Part of a small language model's weights: 723M tokens.
MLP neurons of a small language model. Each row is named by its layer, matrix (down: output weights) and neuron, and shows model dimensions 128-255. Each number is 128 + 32 x the weight over its row's rms, rounded and kept within 0 to 255. Numbers have three digits each. A neuron's up and down rows have the sign that makes its largest values positive.
A block is one neuron, or neurons of one layer that tend to fire together. After each block is what it responds to, as a language model described it from the Wikipedia text at the highest values.

L4.down650:148117088164123129126094073110146094198140066087115145089146120162150124091036148156126161106130163112187123122096079119146114116103194156129067060134154158138103144136160110137158135214219174130129141129156111069095094130115166156146179143154118136100113146097124100135113109097156159105154113170107117129047181138134149132127167072180162123144151156111126141170149168108116106186145
Description: Mid-word continuation fragments

L8.down78:144118115189053183110129055090119142126130096159098109114154156111106175123125108145115186151172103093102122150159158110149091093132141100147122151135188106128103106088168114123110176171127098145185092127139174163118111114144190176209138112125115142155169213136103172078094136161075120115130036074115118176117146145149119108126156077146143097155168119126063170158073167108146097113176
L8.down151:133132130144105100107127064098143164172136090112137128134090082151188090114065154092195100110241142132117093137130108132146142109159136111081144152102116115088142164170080138112118143091134103109136102080119132091174165114113147127130077123143170119133127041101136147121154120113080115144127198033078128096165104135105176114173184137127185119166107138189161105147119084152131158114151
L8.down177:150115136131117141090121152119067095105159108139137088102057156071104144092129133135107114095101211076128102131177138093192105134098167098136154100102118105137095162145137072105127121086159163065190069129087097092075087182138216127123116134158163131090088100142217103158152127144109086136129138136144075143109100116064167131145089144087099154121129123164152137167096090101106151085111
L8.down287:098145058108103157105130135088164140101095139125123109180116143112116127128150151096107169058158085184100163143171065170148170162088093087061181102125129075129102231123151184110106164112148214115158123172105098159140170167166168078184155163129206148129149102093135142147134110118193130102156136116138133107048134149109170114104146155090138124174156080152173096158123112118106154154100
L8.down348:078117113131089098161119135115159119110089112149141139089147084067163119081105140084103153143138185139093107160199088115127147108143137086153172112133100191126177123061093117076056139070114122092134107176081138131144111149118132183209135072127097174095181106145124139137077151136191129160128144078183093078191082082135165137155123162118091149115180171149097123163114132158103148149120
L8.down389:122094103092100098131128165101140121093149097090100200148181144144139110090092135138088124090150107137152152159105125157127127102135094126141133114138108137221148093115135115170176197116113144151134159125096116127110166136115161137143119139047148126138124107146136175119133102121121186079159101116072177132121120129175123131165162156125189103120122074166106121081160118110068076076075
L8.down534:147145141129097151106168137114128147155090098117114154149125130127103127130150090160145153173089190095067168142095128141139128099128084150114203140178093136171089129139148144147070139113133148149144105162153144092109137125079155119131112098118136110114075115082142076159139123085156095149156190071091117170159140181146134115111138179155127097151112139132109127118099070149103075105155
L8.down694:098105072081110131123107068083119106149143124115144100109165119128151161090107160120116108110194150109160137144126182127107136112142151137147121111106092089175098112061093143075106141111159132062151090148100177154097137153081163129113097130208133123141117157136171115066124169113160067155102083083163091107131140188173137189135082177127111106161159114118162127077155155107153105144066
Description: Governed prepositions after predicates

L4.down428:129114099114119126141118065065132110157096213195171184234094159151165116152139094112118108091142119161070056150087142146077139129123161168101135145098152064105100128171103164125093138155124138156144151165148129114159112065092154153098084219214092170124077125164137145175129143114133079153114128058139068161125114105137079104122146154104157118089106130071139078130125125120126127143093
Description: Preposition after verb

L12.down122:124158160095071167157155131173072077104172108085100114140137108097111158071096094134086099127106108131124135109084118105115122115111148141203161102178140112131116181088124131149148136106145154170075168119150198102099152124091199151134142139097120102185125159104080131115136113121100144124099122176107133118170104123137142092078143224108091127134114123120138113153212151167117156139148
L12.down167:077145107142097151121077103117133131152105127145093104141093154105158115069102075139165094095133161160063168084039105132111142080166119127154116107131144202123165185131193160113152099094097128057073155152166160128182086132096175076066167133131084135149121101157160065125096121116073133128089174180120118105123154122107156133134132106085094143144168167101132129132115141139038081166140
L12.down288:129102127099145171120153128141131129086085088111145115139150171216120129121159133117082100186163120067126162140090148109115144167136171178102089127167147124152148105151164146149149173158168157134109153161163118108158123142109163115130130118132144148108149129102134028105174129057120163139142113094150055179217119082152132088103101162143154129154121096106189109141129128128128110138088
L12.down313:122158105102167119145131091129136145096133117143143121136166093154070181209131116120123117142122193192135084130089109140123113216113117154122112095143113121154099090141144114110107140158134108155120089068152132117110145145116122079115111179157118110075164082127110094110118085168137072127092072140133165094090116127146133112136132175059132139070119148060156122035083067096066137154125
L12.down342:139075094109170120090146177111079080119071160133140196114104108122124138185166110147104106102157139146157126105110102069149144145129119100111158167127162147154130116126171122127059123104102110068126169103105060111116167170097144128148178078131138178118088162168134119134100114119187106173108118155085182108163090172086086151094139155134152198131085128167101138105137169117167152199144
L12.down349:098121080160065129091118124103113109105165089141097137104164166146110131151115129155150135163072145049189130133130115161101141151125149152173066134115130093101132068068108214125056122078118100131106068066091149093165120082138146103120119142130104109083116078125153121132153121069083075158146151137091123096137076040086145156118117090130080111106138093124109061133126201133148148126153
L12.down548:125097125161199143128073135148117163121163178197145189130121066140149130185123100094113136108108153174122189171130163074098148080131117116131054102141170146183115207089131137059086065124189164135137103063109097131131136148091092106150093110142173142111120127156124095055134116177172179155155154156184158114110147150102152160130069103118140181176148096116079100172101151112107176154117
L12.down673:143129123135126058083106168124102152177107097112126077107129120133094132119196124076081123108089089194056137125117155065147100070172111158150092187164123136117117092178136160056126125129125155129150127151126176148166158082122167170117180131101093170118099166175122114123107144073149107101133164011129166181155187134134112170101124176092158176062139154121149079139096141079111099103136
Description: Ends of reporting verbs

L12.down91:123164088131067158151133110124160111092090121112157094113115125109111058166137154157148075090156131142170101125126151118177155150155198107091133091056166106135161117125086112127139074179124104071097145173109177140149137139122082122097128127128160103082170138116131138126118077108144151145101114057147128090135171175086115146015170194092101094133189148177134134130096122136117094113079
L12.down135:094129180092166124129098169136137112140105154187148047113112146101062112091099209106117129135176122146138126186059090146119131096166140193139138139123158136121153128140097161121136156122122192155130148114120038150152093130080153112121123146087082152160130104112130105201151158144103137096138153095125121158139095197111099172131099155102085138140117114069172189101114116132141173129121
L12.down324:075073104142117113159099105125152123103106204113120153076146107131140094134131129071204191102123164108117130112061116104106145136162113157180111146184071119128077154149140147059140125145119160127137159120159134149145112103165108161100112128115073148108151133174186126175173092139164030149202061136142121132131171107112089130106114060101147132068135166100143117179136120139092125189184
L12.down451:161107077165107203128109047154110133094179120150148118135212124168068093155187147139158172135108144087125089135141088088140117154155077100202080148131141117103177155095082111113150093155171105171140077092110143100151141094089078161141142102188099146081113137121116153130134123137111165146111114125035125000119180137129112126092203158092162085130116110064106092119154100161153121130152
L12.down455:117150103129118152108162178145119070120163103115199167063190067076137098097136128066084174094098164111174105114075171103138122153135119111128149132082114138152122109082171170134173088067140150106131133115111134147144145132128117121089168105102132146124129128147190125147177212130094130088087117161124143158121122138189119118187126120191161126149165147108072068168166154101094103077140
L12.down586:186129054135127160114101134136080179144127096089111119131131141033091081106112088164156121140162159106117145067114151131110102087130204128139096079101148113126109112154078142159151158067136136122096120086144085128160130176162088146193150107154132183124112112096100134182117082147122183117102088142095098111115052136091118137118197040113107108116058100099094144210136114176082103100170
L12.down638:039151122151107188131128100145142084157145055162097147112133113143135110174103154157068203144162158096116184084083139094126150118181153118141102092114129128157121166142127110105099000115107119079102126103113076141077134140094127146146133141127080112139111089082176115086078134187125156129130147155123128093113112149139167132104112103145165093113154071077168092197101188142102145107116
L12.down641:146146163134086035145077203137125156121170130123099096165108121091105172151148151140127132139132162090103209126154141129163134069145149113156090126154112175191115109105131118123119158156104122174164159102104107149076056076145112070115116092096060117107095107125133136093116105126133125184172138067128115108141144121101169163128179143133153135145190117122150136158105136116127048162153
Description: Early word-piece fragments

L8.down72:065103098142159112118141121127147126229119147100135201121136169092129151144107138108137160103129116109128122139074090158127171130134173145184136158119150145117175165131184104119132086157156108123116137141079114121122132118085159162119144160055128215115136141128140128131013149121078112184137098117104170102110095061159105160195118063151162103181169114107127113140086142152128081092176
L8.down97:109141146144157045157136078107123117120147097137122162120171172098073124162195111146119140162096121105079122080080119113105136133152198148163118173146130143136149074171065105164091117193117128119180162134068083106157107122148123122154087143103158147121099137139137123111129156124107073173067171130078066085126110139136154159145179152108144131091065137145119170163107064121124149127190
L8.down270:058087100125140166159153135179148120168145082111117152128113103113143131122164143162073172069105146058114175177073124172053081128121166105178139187119111059049208075076188149093148130146050095085111122118095152095170086071147110117143101132129119102165144090116132127061116109091164095152189118151188105106161093083128131179121119142157138124161135084130105067097140144147141120179170
L8.down282:091084112134143125148204147157178106146132070131120164103154187149114092165146114148104177134097077126080076093155131123139160138153145150085189124137197133088151146145103146171148079136073154123125130171114070150132137133132079194129130140067148166113145098137090123118129099145158155117174132179137202170092116133167187119163154077151162143132123137105158099078167098086180113153172
L8.down297:145112103149168185090124048098107092172148092121140097153155098146159092151153101119121103088097101137134158064149106146142126090102133102155109071070146117167092143133139072117151125070129135102087122151119091133136119120118145142126121148073101113117094147121098108177124095110099088079181168089134189182118173072141105127138142098113109164166125162115150205104158098144070099082092
L8.down301:109133170131102135101179118170122145112113111136074154115153113126169145193136111069144147138132137129171155137135131104137144117128141165230096113124187115136131123079162068133117102108157150102125191127116110127102139133142131127118081137140152089124120180077086135140147114158108134130171189151116152097184152112163126117097124078105140096063157112155108180139098139149101161135115
L8.down424:106184142136157087153181129134136118152107181125152114155170145119114105113149102140089142128173183129176148109073084151145133157124182117128140136115172177123108095115179111175092122121095112092165126142125147087098165125127129104069159144096128134164156106049101159072112145103148122124079096152158184170117109143172143131107136123066154162156113099203162092195122158139132066128130
L8.down575:094099134145116133113114097156090164151163077108087145096142097152177148205102157123126117117155150172099130157151215112164146208135121148124117095161086111171105094132163078110135155118134233187109131153092116121106123137122148113177150127083142139140143116148156138122152110079129137148103168030149062125078129113112131125135171164085171161144141129122196085149078180129092131105151
Description: Unit-word completions